{"n_layer": 10, "n_kv_head": 5, "d_mlp": 640, "activation": "relu", "norm_place": "pre", "qk_norm": true, "attn_scale": 0.177, "init": "normal", "init_std_qkv": 0.0395, "beta1": 0.9, "beta2": 0.98, "lr_head": 0.00957, "decay_fraction": 0.47, "seq_len": 512}
MLP neurons of a small language model. Each row is named by its layer, matrix (up: input weights; down: output weights) and neuron, and shows model dimensions 0-127. Each number is 50 + 15 x the weight over its row's rms, rounded and kept within 0 to 99.
Before each neuron's rows, "fires before" lists the tokens most often just after its 100 highest values on Wikipedia text that the model never trained on; "fires on" lists the tokens most often at its 100 highest values on Wikipedia text that the model never trained on.

fires before: "\n", " ", "|", " 1", ".", " 4"
fires on: " |", "\n", " 1", " "
L4.up80:34 37 42 46 59 46 46 53 42 42 58 29 29 39 64 48 29 48 69 25 46 33 60 56 81 07 17 48 56 83 31 58 51 60 60 37 61 43 38 57 78 65 39 79 62 34 44 37 43 27 50 41 31 64 55 32 53 38 26 23 51 55 90 67 43 36 70 38 59 34 26 51 62 61 47 72 45 47 57 44 49 42 53 56 73 65 59 53 48 25 53 55 27 53 49 45 71 68 61 51 51 20 50 41 76 49 50 54 47 33 41 62 37 47 47 54 55 17 49 38 47 56 69 34 67 60 45 65
L4.down80:57 43 46 76 52 44 69 71 33 63 38 53 76 48 72 77 38 31 54 31 31 69 60 58 48 52 52 38 77 59 39 62 39 26 29 49 48 48 63 40 60 54 74 51 33 67 62 51 27 51 47 35 31 53 42 38 42 45 45 45 43 51 60 59 67 59 57 71 64 44 59 48 70 35 42 33 51 73 41 43 78 66 52 35 68 36 54 64 67 39 26 37 62 52 46 61 31 36 30 60 41 43 84 84 33 35 48 67 68 45 45 77 31 39 56 30 54 49 67 48 25 40 42 53 60 99 13 32

fires before: "-", "t", "d", "|", " in"
fires on: "-", ",", "il", "\n", "el"
L5.up604:62 37 43 23 55 46 52 42 45 41 66 43 34 62 51 60 67 34 61 53 57 48 39 78 61 45 79 55 71 30 45 82 41 36 20 46 30 39 73 78 59 61 34 33 38 23 53 53 53 66 39 46 60 45 21 50 26 58 47 66 62 47 68 38 70 55 56 27 47 50 35 44 25 46 77 37 37 51 45 77 50 54 35 69 56 47 50 44 55 42 61 59 52 39 63 34 53 36 66 70 43 59 48 41 87 28 65 43 62 53 16 21 15 71 59 70 38 76 50 27 37 45 67 60 22 74 40 43
L5.down604:28 60 20 32 41 51 49 56 60 60 80 57 55 50 38 49 50 30 75 49 65 47 34 75 43 40 47 42 37 50 60 45 45 37 18 43 48 60 32 45 23 58 52 21 60 65 46 22 38 54 40 48 35 64 59 32 26 40 40 67 75 61 43 34 61 36 31 49 49 42 34 46 21 16 70 45 40 62 53 53 70 51 73 37 55 62 78 46 28 35 83 51 62 38 61 58 42 35 72 46 46 33 65 71 53 53 60 48 78 76 70 51 77 61 41 41 45 60 49 22 51 46 62 42 52 89 79 67

fires before: " |", "-", "•", "|", "Note", "←"
fires on: " ", "-", " |"
L6.up94:52 49 50 40 56 52 41 45 49 87 86 75 59 66 39 56 42 44 62 48 33 52 33 52 63 20 57 66 48 54 43 71 33 51 61 53 09 50 75 51 29 59 47 52 49 53 51 63 60 44 15 33 16 48 28 52 37 35 28 47 70 63 37 46 84 62 55 35 55 41 39 54 53 54 40 47 69 63 72 62 47 38 44 46 61 46 56 40 42 52 21 58 46 42 62 51 44 51 77 66 38 31 66 41 65 37 49 55 39 45 62 50 66 71 54 38 49 66 49 32 51 62 54 50 29 86 26 59
L6.down94:25 67 39 19 37 54 76 39 46 31 54 51 40 40 53 78 58 68 74 54 58 51 61 53 72 78 52 59 43 30 51 55 55 38 47 17 74 63 53 36 72 51 64 38 53 74 53 33 42 47 50 28 44 44 21 24 64 43 61 52 39 54 77 57 33 61 44 41 31 54 52 59 44 64 44 47 53 56 47 52 39 60 27 39 59 22 62 68 33 44 21 66 69 44 75 46 52 59 44 46 31 54 70 56 79 29 45 42 73 56 38 05 60 45 77 61 45 52 56 32 48 26 46 55 57 48 76 55

fires before: "ical", "point", "on", "an", "a"
fires on: "p", "n", "ri", "r", "ry", "ir"
L5.up184:42 44 51 40 51 73 48 48 45 78 52 41 25 50 45 53 75 47 63 76 41 42 34 35 46 72 41 35 41 33 58 50 42 50 62 60 23 40 39 69 68 61 47 68 58 37 40 68 57 60 39 27 49 55 25 50 24 35 82 43 66 60 51 46 37 50 46 65 59 58 39 50 20 46 51 44 57 28 54 70 46 49 48 55 49 32 64 38 60 40 45 74 49 38 53 63 34 75 50 52 90 69 58 42 43 10 45 48 30 28 50 56 44 74 28 59 44 69 72 41 69 59 51 44 55 78 58 70
L5.down184:55 55 30 61 56 32 54 32 41 68 77 53 37 46 34 63 33 43 79 33 18 53 59 61 40 77 38 27 50 45 49 66 51 57 43 51 45 56 56 10 81 27 48 54 59 46 83 25 43 66 89 44 36 62 50 59 63 67 59 51 67 67 48 48 28 26 35 22 52 30 54 62 53 33 39 76 45 35 61 54 41 32 40 33 73 70 36 70 57 38 61 33 38 34 64 40 60 46 66 53 41 64 68 64 41 57 45 62 53 47 47 62 51 66 69 57 16 58 20 51 60 53 44 63 65 52 33 69

fires before: "ish", "ation", "ence", "é", "d", "n"
fires on: "l", "er", "r", "or"
L4.up415:34 52 65 68 53 48 48 54 47 22 49 75 25 39 73 49 57 63 58 65 42 45 44 74 52 73 91 55 82 55 27 50 37 36 75 63 55 56 68 70 65 48 78 59 50 10 45 59 72 46 29 41 58 43 55 31 44 03 53 40 56 35 69 53 41 37 70 49 21 47 49 53 60 53 44 50 45 33 58 25 25 46 54 55 31 38 75 52 67 54 22 73 53 42 53 37 36 59 34 36 58 44 47 64 49 36 76 58 57 36 35 04 63 71 45 56 25 26 60 51 52 35 54 46 55 43 44 41
L4.down415:30 53 61 34 40 53 69 68 65 40 33 36 59 54 36 35 37 40 38 46 63 50 17 42 60 56 33 74 60 85 45 83 40 86 85 48 33 31 48 48 36 64 59 21 55 68 50 59 37 40 38 51 35 57 63 46 46 44 57 59 36 55 59 60 42 41 53 56 37 53 61 79 67 51 58 48 76 31 40 18 56 59 47 74 56 61 33 66 33 27 83 43 58 31 59 63 43 23 45 53 60 63 68 28 45 47 44 53 61 39 44 62 48 84 67 48 73 25 34 47 33 43 69 30 19 58 39 43

fires before: " "
fires on: " |"
L5.up516:47 39 68 57 89 57 60 59 39 44 50 45 61 60 35 41 33 36 56 64 55 59 64 54 41 68 60 48 97 55 27 76 64 53 36 50 46 60 47 48 58 45 49 58 62 32 57 52 57 45 49 40 44 40 30 46 60 45 26 78 16 74 51 41 78 44 60 44 66 39 38 31 40 35 51 58 66 45 34 74 67 56 48 84 29 54 58 50 42 53 58 43 29 65 77 31 28 57 47 51 64 52 48 76 55 51 44 59 21 55 39 18 59 34 63 61 43 52 78 40 48 59 67 20 41 22 44 31
L5.down516:40 45 56 57 54 27 61 52 68 56 53 51 19 32 57 81 47 53 22 40 16 26 40 54 66 43 36 80 61 46 45 47 32 66 49 73 45 40 27 61 70 66 54 44 87 58 41 19 32 40 44 41 44 60 47 51 41 43 60 53 49 35 28 58 36 56 48 66 63 42 44 75 70 44 51 59 61 33 44 33 56 06 39 26 63 55 25 74 60 71 43 38 45 36 44 68 48 58 64 43 57 66 33 33 52 46 77 49 51 32 46 63 53 44 56 39 38 19 55 46 35 61 54 48 48 69 59 61

fires before: "en", "e", "ol", "er", "in", "la"
fires on: " V", "an"
L4.up275:33 45 48 66 59 67 13 38 53 40 39 49 45 63 75 52 70 65 59 53 41 86 36 62 47 60 42 62 43 50 24 62 72 54 80 43 78 30 63 63 53 56 69 57 67 29 50 51 45 71 43 28 46 44 66 36 33 21 38 41 40 32 58 50 46 35 52 35 40 48 45 57 53 67 42 41 46 74 49 65 58 49 29 53 68 49 54 50 47 58 40 57 45 39 52 38 43 67 89 34 50 48 58 50 36 22 64 52 32 52 56 38 52 68 59 29 33 61 85 49 59 12 54 45 50 98 61 68
L4.down275:62 55 35 41 70 46 42 57 36 45 31 55 29 28 48 45 42 68 29 53 45 69 49 67 49 59 40 47 57 67 62 62 55 38 73 48 55 34 34 35 39 43 51 67 38 35 47 76 56 38 60 51 72 43 41 53 76 37 48 55 40 21 41 56 42 43 66 54 67 42 61 42 43 55 42 56 63 59 27 65 60 48 20 22 54 69 53 50 38 51 39 76 61 08 33 20 58 38 86 59 57 34 47 54 26 32 47 47 18 27 42 67 63 47 70 61 61 61 89 48 50 15 54 71 31 41 68 62

fires before: "and", "re", "e", "op", "ay", "or"
fires on: " st", " St", "st", "t"
L6.up604:43 45 34 46 62 51 50 69 37 53 51 64 58 71 46 49 52 41 60 71 61 70 60 64 80 46 60 35 73 45 23 51 65 50 13 55 52 82 66 59 51 20 37 68 35 40 59 53 42 42 27 54 41 30 38 23 35 34 45 66 62 49 46 55 58 38 75 55 73 57 24 51 45 57 36 44 27 25 58 47 44 11 57 64 59 56 65 51 60 57 51 67 25 63 64 71 71 52 67 47 47 54 57 54 54 41 32 65 62 28 68 12 39 70 71 29 74 56 44 35 39 34 46 43 40 45 36 51
L6.down604:38 56 57 61 47 28 49 66 56 71 69 31 70 52 40 27 65 26 28 61 18 89 32 54 33 46 56 61 62 37 31 19 38 39 36 52 48 64 54 56 52 50 42 62 27 77 40 59 14 36 26 71 48 42 46 31 19 80 58 43 66 58 31 66 21 58 46 60 58 44 68 52 49 62 60 57 23 39 38 35 65 20 50 32 47 34 48 35 56 54 60 47 50 49 76 59 60 47 51 19 40 50 64 54 53 69 41 71 54 30 66 70 51 76 62 52 68 49 51 57 51 29 74 61 46 55 56 67

fires before: " |", " 7", "5", ","
fires on: " |", ",", "2", "5", "3"
L5.up574:45 59 41 55 53 75 54 46 40 51 43 41 43 23 66 34 57 50 55 43 55 32 59 63 30 78 45 52 68 48 32 50 41 39 58 41 38 46 57 45 68 63 58 31 40 43 55 79 49 60 41 49 47 48 70 58 46 61 57 57 37 62 65 31 54 20 58 47 47 34 58 38 53 45 54 46 75 47 31 90 49 35 67 83 36 63 62 31 46 56 64 58 44 55 62 40 40 64 59 59 69 44 14 64 78 52 87 56 51 41 47 38 68 48 48 40 49 22 71 21 34 46 73 24 79 68 54 35
L5.down574:65 69 58 47 39 61 32 71 72 58 37 75 32 14 48 53 21 42 55 42 44 69 30 41 58 60 47 40 36 32 28 54 30 42 65 48 60 42 39 69 24 60 50 49 74 57 61 52 32 51 68 66 52 47 45 63 68 49 49 44 60 45 30 61 52 53 63 83 63 44 48 63 60 50 66 31 63 57 46 76 49 63 60 41 35 74 43 41 55 61 53 38 39 78 45 46 41 51 46 46 65 22 31 69 47 79 82 41 31 15 48 12 41 38 48 57 51 44 54 84 30 34 19 48 37 43 27 54

fires before: "n", "k", "op", "d", "sh", "s"
fires on: " re", "ur", "or", "er", "el"
L6.up560:63 68 43 46 44 57 30 72 42 38 69 68 31 30 67 55 65 66 66 72 31 55 40 42 48 68 48 36 53 50 64 78 43 08 56 56 52 69 42 61 54 39 52 17 69 35 69 66 93 44 32 49 63 41 61 36 46 53 62 65 61 37 49 51 53 33 59 16 37 50 33 64 32 32 59 57 78 72 59 67 34 45 55 55 35 47 44 29 52 20 51 63 33 44 43 57 52 72 50 63 51 50 62 66 44 52 53 59 45 35 41 35 75 55 50 59 50 52 47 39 58 44 42 24 67 71 18 54
L6.down560:54 87 54 55 18 37 70 40 64 48 20 67 43 46 63 49 74 52 53 46 56 60 67 43 66 73 64 57 55 36 36 54 26 33 36 43 40 36 48 38 64 32 22 62 24 62 56 45 54 41 59 34 38 74 32 40 38 67 53 57 71 25 31 39 49 38 62 61 42 37 75 72 55 63 53 65 48 42 28 75 51 53 52 56 49 37 24 50 73 64 54 45 44 34 51 26 62 78 64 52 44 25 63 51 27 49 37 30 47 57 62 17 73 46 80 44 56 53 66 62 41 53 65 68 46 83 34 64

fires before: "ed", "d", "t", "ation", "ning", "s"
fires on: "in", "il", "as", "ul", "c", "op"
L4.up625:56 47 61 57 59 42 40 62 48 31 90 39 54 63 55 39 63 27 62 28 49 49 41 48 48 63 39 28 69 69 52 66 40 33 64 58 56 43 28 69 38 75 75 25 58 20 52 52 58 62 43 34 84 55 24 67 40 52 48 70 47 31 67 45 66 11 62 43 32 42 40 74 42 48 52 76 90 53 23 50 34 50 64 52 75 59 56 31 51 39 60 37 44 62 58 90 46 35 72 42 63 35 45 64 62 48 52 49 61 54 31 28 38 45 46 55 59 50 72 44 54 43 58 36 57 76 48 40
L4.down625:73 25 63 68 39 50 28 40 35 26 52 39 64 57 37 37 78 21 66 34 68 54 57 28 81 45 61 71 61 41 66 40 63 55 56 52 53 54 42 72 47 56 44 58 44 50 75 44 30 40 27 57 65 56 49 51 56 45 49 25 44 38 45 77 41 42 45 34 35 74 55 64 52 57 25 24 55 63 49 45 69 75 83 64 37 38 56 80 33 54 42 53 52 39 17 29 86 53 62 56 34 31 57 48 26 64 53 65 52 36 43 63 43 82 49 40 66 67 67 29 28 49 55 45 53 44 33 57

fires before: "ed", "i", "s", "ive", "ial", "ur"
fires on: "it", "pt", "ct", "ev", "form", "port"
L6.up628:76 58 48 56 45 42 17 36 32 31 32 26 68 52 65 17 53 35 61 29 56 55 54 58 53 72 73 46 62 33 38 67 62 62 55 43 60 53 61 55 79 37 53 42 72 31 73 61 46 53 39 37 46 55 03 35 45 36 53 37 60 46 69 51 75 64 47 73 52 33 25 53 47 49 34 63 58 21 42 57 64 40 54 86 58 58 51 51 73 77 29 67 53 31 57 55 43 51 62 41 79 56 44 55 68 30 81 53 45 69 66 68 40 36 89 47 63 54 29 47 63 51 31 36 43 40 46 30
L6.down628:26 46 48 61 58 11 70 41 48 38 56 65 44 64 34 93 46 65 36 46 44 35 60 42 58 55 45 53 61 67 69 61 57 76 55 55 71 42 62 52 40 68 46 38 65 71 59 58 72 52 46 72 84 54 79 78 70 46 60 66 34 41 40 45 68 46 50 65 39 18 35 51 71 59 12 36 60 51 41 44 32 22 30 29 37 59 41 59 56 29 47 52 73 31 51 49 59 57 33 33 57 32 06 36 37 37 78 39 54 42 60 51 56 56 46 47 55 34 65 62 54 44 67 53 34 60 68 50

fires before: "ed", "ual", "ing"
fires on: "ish", "d", "ach", "Ch", "lect"
L4.up488:55 62 56 59 56 48 60 54 45 62 51 27 50 84 30 49 50 27 56 59 30 47 36 38 73 69 35 74 37 56 59 48 70 38 41 55 53 69 34 49 69 61 47 49 68 33 35 47 49 16 47 43 22 14 52 42 40 40 52 59 66 91 49 06 67 69 65 58 25 48 43 53 29 47 24 58 31 65 65 67 74 53 45 69 31 53 63 49 49 50 40 66 55 25 50 61 57 70 20 61 34 50 36 40 70 44 43 44 44 38 79 43 46 37 79 38 53 44 32 31 52 54 63 49 36 38 27 29
L4.down488:58 30 58 54 50 49 23 81 55 70 55 44 27 58 70 17 62 37 40 17 78 38 62 17 59 36 51 49 46 40 28 56 52 81 52 32 52 66 41 34 54 58 51 46 73 51 53 68 42 39 59 64 23 57 46 38 30 52 35 19 46 40 47 53 57 33 27 42 26 56 68 62 53 69 44 40 56 81 60 43 66 53 41 46 36 36 49 55 68 31 72 46 74 45 58 46 63 58 60 57 29 35 34 53 57 40 66 59 25 45 55 49 72 91 29 41 54 65 69 65 64 62 49 61 46 63 45 50

fires before: "s", "ough", "or", "il", "up", "on"
fires on: "as", "th", "cc", "ho", "hy"
L6.up583:19 76 61 54 65 56 37 74 67 47 45 27 38 52 50 69 52 45 67 38 17 46 49 52 71 54 67 39 53 62 61 41 76 60 75 54 81 51 56 44 70 55 67 71 27 40 63 45 41 60 44 33 12 45 51 51 41 53 44 37 62 39 52 25 42 51 58 46 45 26 52 51 52 49 51 38 15 30 45 72 11 59 61 63 89 55 45 56 38 34 35 44 46 23 43 54 33 40 49 61 71 50 56 55 45 47 33 57 53 60 58 39 19 64 62 36 52 48 40 36 56 25 47 68 42 48 72 49
L6.down583:21 43 63 55 35 45 17 65 22 54 44 56 35 34 53 50 45 48 71 56 40 59 62 71 36 78 51 87 46 57 48 46 50 51 63 41 58 25 61 43 33 30 58 47 68 28 72 45 34 57 74 33 47 46 47 23 52 62 51 39 61 59 65 43 39 61 48 46 50 74 65 41 72 41 41 40 57 74 49 25 31 48 29 30 50 81 41 77 53 69 75 38 66 52 41 48 31 34 44 56 42 73 56 52 68 49 89 22 79 54 56 42 71 21 42 57 66 76 49 47 39 65 71 71 18 56 53 44

fires before: " ", " C", " 3"
fires on: " |"
L5.up484:39 38 42 58 59 80 52 62 31 41 47 34 32 57 59 47 55 37 52 60 53 60 59 43 41 45 47 43 79 60 22 76 48 65 42 28 43 45 46 62 72 61 55 49 59 12 54 67 32 40 26 57 48 25 33 50 51 50 49 57 41 56 31 40 81 38 90 62 33 38 30 68 57 63 49 43 53 43 20 82 58 47 56 53 43 39 41 37 62 38 39 26 49 38 84 57 46 56 30 34 48 78 43 45 28 60 59 82 39 56 38 39 45 47 34 35 48 43 47 46 69 64 68 36 39 57 37 53
L5.down484:65 35 46 32 38 40 53 40 44 50 72 57 54 76 42 50 39 56 46 47 43 63 20 53 66 66 56 43 84 46 43 52 69 38 60 38 25 73 53 43 46 41 65 44 50 52 37 55 36 63 54 34 52 83 66 48 31 43 53 72 62 62 49 60 48 21 73 59 25 45 50 52 36 66 48 48 48 68 55 65 52 45 05 55 53 56 61 51 55 51 39 47 35 51 41 42 35 48 27 58 58 32 62 53 47 77 64 49 44 55 49 55 39 66 70 55 82 65 16 24 50 61 27 48 81 74 18 23

fires before: "or", "ar", "re", "and", "udi", "e"
fires on: " st"
L5.up505:46 60 56 68 53 62 46 70 47 43 49 79 46 47 56 64 69 31 55 46 67 51 65 64 62 35 76 23 76 38 36 44 51 24 33 40 49 61 58 69 52 55 28 77 49 35 89 52 65 37 27 39 52 35 44 06 36 48 76 63 58 61 63 34 50 57 53 55 63 44 30 47 30 87 45 42 46 27 66 60 45 28 38 55 48 46 72 32 72 37 52 46 25 55 52 68 48 69 42 52 53 47 38 47 29 42 38 65 70 43 57 47 62 63 55 39 82 62 51 39 42 61 41 50 62 34 25 55
L5.down505:62 64 34 46 49 21 52 53 41 39 67 45 67 66 55 79 62 34 38 52 45 74 62 43 37 37 58 43 72 50 62 33 22 35 40 62 46 51 53 64 52 72 42 47 37 73 39 64 26 34 12 74 47 50 72 23 30 64 59 60 58 42 36 40 29 58 39 60 48 59 52 45 65 64 63 55 26 33 29 34 52 31 58 32 45 46 41 62 64 45 72 65 47 54 44 80 55 27 70 10 40 62 59 51 38 54 40 66 53 54 50 65 47 67 82 65 86 46 38 46 36 48 54 54 42 49 49 67

fires before: "ed", "er", "y", "in", "un", "en"
fires on: " M", " m"
L6.up263:38 53 74 54 49 45 54 68 41 62 69 46 47 69 59 31 32 46 60 53 42 64 52 26 71 65 43 65 44 62 42 48 55 50 46 35 75 43 37 35 61 47 57 32 52 30 41 47 48 59 49 64 41 52 76 48 37 49 40 26 40 55 59 25 48 30 77 57 34 45 54 43 40 55 19 72 53 61 59 61 46 18 53 50 83 38 71 49 71 40 28 86 61 24 55 56 50 43 40 71 49 40 60 36 39 11 34 64 74 46 42 53 14 55 47 16 78 52 67 54 84 19 61 20 61 62 43 50
L6.down263:43 55 61 30 53 42 60 63 56 79 46 25 49 52 68 38 44 44 49 51 52 58 53 33 66 72 47 60 17 60 24 66 40 73 48 49 72 38 73 57 35 50 36 42 59 52 49 60 72 45 38 64 51 47 38 61 60 64 61 42 59 51 25 44 25 16 52 48 44 55 61 72 62 51 28 58 72 50 50 60 55 95 37 39 50 67 34 72 41 38 54 90 75 41 25 66 61 71 44 69 45 69 50 49 55 27 65 35 74 37 37 55 30 71 66 28 38 31 40 61 74 30 48 50 35 58 75 36

fires before: "nd", "n", "ent", "ing", "ation", "ed"
fires on: "g", "nd", "po", "v", "ig", "equ"
L4.up115:50 55 41 29 55 67 54 36 37 57 78 09 62 51 38 19 42 39 57 53 32 45 45 75 41 47 46 56 61 60 53 39 40 38 69 73 55 45 63 66 67 61 47 54 55 11 52 59 63 66 42 09 54 36 57 34 43 29 45 26 43 58 59 65 45 55 81 40 63 52 47 53 38 50 45 81 41 64 43 57 60 35 41 55 35 50 61 43 73 66 30 50 59 30 39 56 42 63 35 49 67 62 63 40 84 42 37 53 43 47 15 37 73 86 63 26 61 49 54 57 37 33 31 45 55 48 55 84
L4.down115:39 53 25 65 19 65 63 60 58 34 42 26 57 72 60 28 46 51 69 41 28 63 41 73 35 24 37 49 40 60 34 54 18 27 63 58 39 24 46 65 47 34 31 64 40 70 44 63 34 67 32 76 73 44 65 42 43 80 37 31 62 54 46 54 63 61 63 36 52 66 66 49 68 40 71 47 82 67 50 31 54 56 31 32 55 52 40 46 43 75 49 37 45 46 35 42 74 34 60 65 53 46 65 52 68 50 33 46 39 50 42 46 61 58 60 63 47 75 50 37 36 56 26 56 56 56 33 23

fires before: " to", "ing", "ent", "ed", "ular", ","
fires on: "g", "ing", "d", "nd", " addition", " 19"
L6.up30:67 56 77 66 39 47 45 57 54 43 48 37 58 49 63 31 25 58 60 55 47 46 55 73 38 31 40 54 62 54 81 63 51 56 56 48 44 44 48 31 70 28 33 40 40 20 62 18 59 92 53 22 61 59 60 35 49 45 54 40 39 46 79 49 57 67 82 49 40 32 34 68 68 52 68 54 59 54 57 53 49 27 38 55 39 27 33 59 75 50 47 46 34 51 45 40 30 46 49 58 51 25 57 78 71 26 53 34 34 53 56 34 47 68 20 62 55 40 66 38 33 38 76 24 50 48 32 68
L6.down30:71 50 69 12 41 43 30 59 50 42 58 75 74 48 50 58 57 28 91 23 63 51 44 66 40 66 64 42 30 69 55 43 57 48 31 42 72 31 63 53 45 59 37 54 17 64 46 46 52 38 58 57 59 76 60 42 37 34 44 63 73 44 61 57 35 43 29 43 56 65 43 73 65 58 50 55 43 67 46 45 48 70 36 62 59 56 39 99 52 45 46 64 38 55 19 37 49 22 47 58 67 36 91 49 42 65 47 50 60 41 68 54 50 54 27 29 30 60 33 37 45 52 51 86 52 34 35 60

fires before: "ed", "s"
fires on: " di", " appear", " work", " remain"
L6.up409:63 27 34 23 63 44 52 59 25 58 50 49 27 55 45 28 55 50 65 31 58 43 58 73 53 18 41 47 60 55 51 64 68 53 43 18 57 42 38 60 48 33 64 63 43 40 71 58 52 41 44 32 41 24 33 58 50 69 56 58 69 42 48 21 48 62 55 36 38 31 48 66 68 55 32 65 72 49 43 71 61 59 80 62 29 18 48 60 62 76 52 67 34 28 51 52 56 67 59 58 76 29 23 68 68 32 41 53 62 39 29 47 38 54 62 62 52 78 67 51 59 71 41 43 29 36 45 60
L6.down409:71 43 68 36 45 29 56 59 33 62 54 30 51 44 68 32 55 22 45 35 48 54 60 39 58 40 77 48 65 78 27 56 57 66 36 49 30 34 54 49 55 75 56 58 34 51 61 46 14 46 60 70 60 39 46 62 66 34 69 42 55 22 24 68 23 35 41 56 50 27 38 82 38 55 37 21 72 89 47 52 66 80 62 38 35 47 35 48 47 44 57 58 55 06 56 55 60 70 56 33 80 62 30 29 48 57 78 47 62 24 64 44 30 58 48 42 47 47 49 54 67 51 67 53 44 38 48 55

fires before: "ed", "ing", "s", "ment", " the"
fires on: "d", "ish", "y", "in", "est", "nd"
L5.up472:43 28 50 66 89 60 38 60 39 39 44 08 52 48 61 24 40 43 53 38 74 55 37 41 40 25 38 55 55 61 50 66 54 54 66 39 58 48 35 20 58 61 61 51 67 31 72 62 63 27 43 12 55 42 57 36 52 28 54 43 24 38 29 69 78 75 58 33 20 52 33 66 47 73 52 48 70 91 42 52 52 49 44 70 43 35 64 52 64 61 67 57 51 24 72 33 62 43 38 67 53 52 39 37 70 38 53 59 65 52 64 40 56 47 36 33 63 50 47 52 53 55 63 62 39 31 63 57
L5.down472:58 38 41 59 43 44 32 60 41 53 61 33 61 62 37 60 30 50 53 32 70 35 53 55 56 69 41 76 54 54 68 41 41 66 59 53 48 36 47 47 69 49 68 26 76 53 56 12 45 15 50 55 31 55 53 79 51 77 62 38 42 47 44 56 74 42 20 40 34 46 51 76 61 69 55 53 44 57 69 49 52 46 44 67 42 64 53 45 34 55 63 77 44 40 64 66 78 32 65 90 66 42 20 37 63 53 40 51 36 27 63 38 72 60 57 36 88 34 32 74 40 56 53 26 51 32 59 59

fires before: "ri", "la", "ie", "ur", "hy", "ic"
fires on: " p"
L5.up27:73 57 43 47 77 54 49 62 28 29 55 15 50 64 50 40 64 54 74 28 54 90 49 58 58 44 53 26 56 62 32 55 60 55 51 56 66 72 54 59 53 42 58 85 25 28 63 48 48 34 50 55 39 65 60 40 41 49 50 34 45 60 32 50 53 66 76 51 41 49 40 43 40 42 33 67 69 39 65 45 65 54 82 44 57 30 64 31 76 62 32 17 35 51 47 52 31 51 70 62 39 52 50 25 43 51 39 59 27 63 65 36 36 57 60 45 40 50 46 51 67 32 44 64 53 50 22 52
L5.down27:52 76 52 44 47 66 76 48 47 36 29 30 46 32 64 71 75 56 59 49 35 59 53 50 31 46 62 49 34 59 39 42 49 30 54 67 53 51 62 35 62 58 53 47 36 57 58 47 34 38 36 70 63 50 49 59 63 50 43 37 36 43 49 57 37 56 76 14 41 55 31 45 46 22 46 61 64 41 57 46 65 45 67 35 60 28 58 30 59 46 60 46 42 23 36 60 22 46 66 61 54 43 56 47 76 45 17 42 08 49 61 56 45 54 42 34 30 37 68 52 52 32 42 64 44 51 56 41

fires before: "d", "et", "ro", "ip", "al", " ("
fires on: "vi", "ci", "ic", "li", "mmer", "tern"
L5.up487:59 64 76 52 44 70 48 38 64 40 44 27 50 54 79 41 36 56 61 64 34 75 32 41 42 28 67 46 62 62 31 68 76 27 56 51 46 70 35 87 36 64 43 51 51 58 50 50 68 66 60 43 43 26 50 49 35 25 53 50 43 46 46 34 56 40 68 45 74 44 33 36 47 73 40 41 90 41 53 53 31 63 24 52 61 35 49 21 50 56 39 31 46 26 80 45 43 68 35 49 53 33 61 51 41 43 57 57 72 32 73 32 67 71 45 66 43 32 71 56 38 51 69 67 68 38 76 49
L5.down487:64 36 54 72 55 82 61 55 51 35 50 53 54 77 73 42 54 55 66 44 42 55 43 63 62 40 80 41 64 66 41 40 63 54 51 50 28 36 62 29 39 71 54 61 39 43 73 58 54 42 56 65 61 59 30 79 35 25 34 39 79 34 60 73 37 34 57 31 46 58 56 43 10 11 70 54 49 59 19 44 59 69 45 51 55 37 26 55 37 65 40 37 36 56 58 53 47 48 62 50 25 53 33 49 48 47 65 50 64 32 57 63 19 57 50 52 42 67 66 53 70 33 41 64 65 49 53 63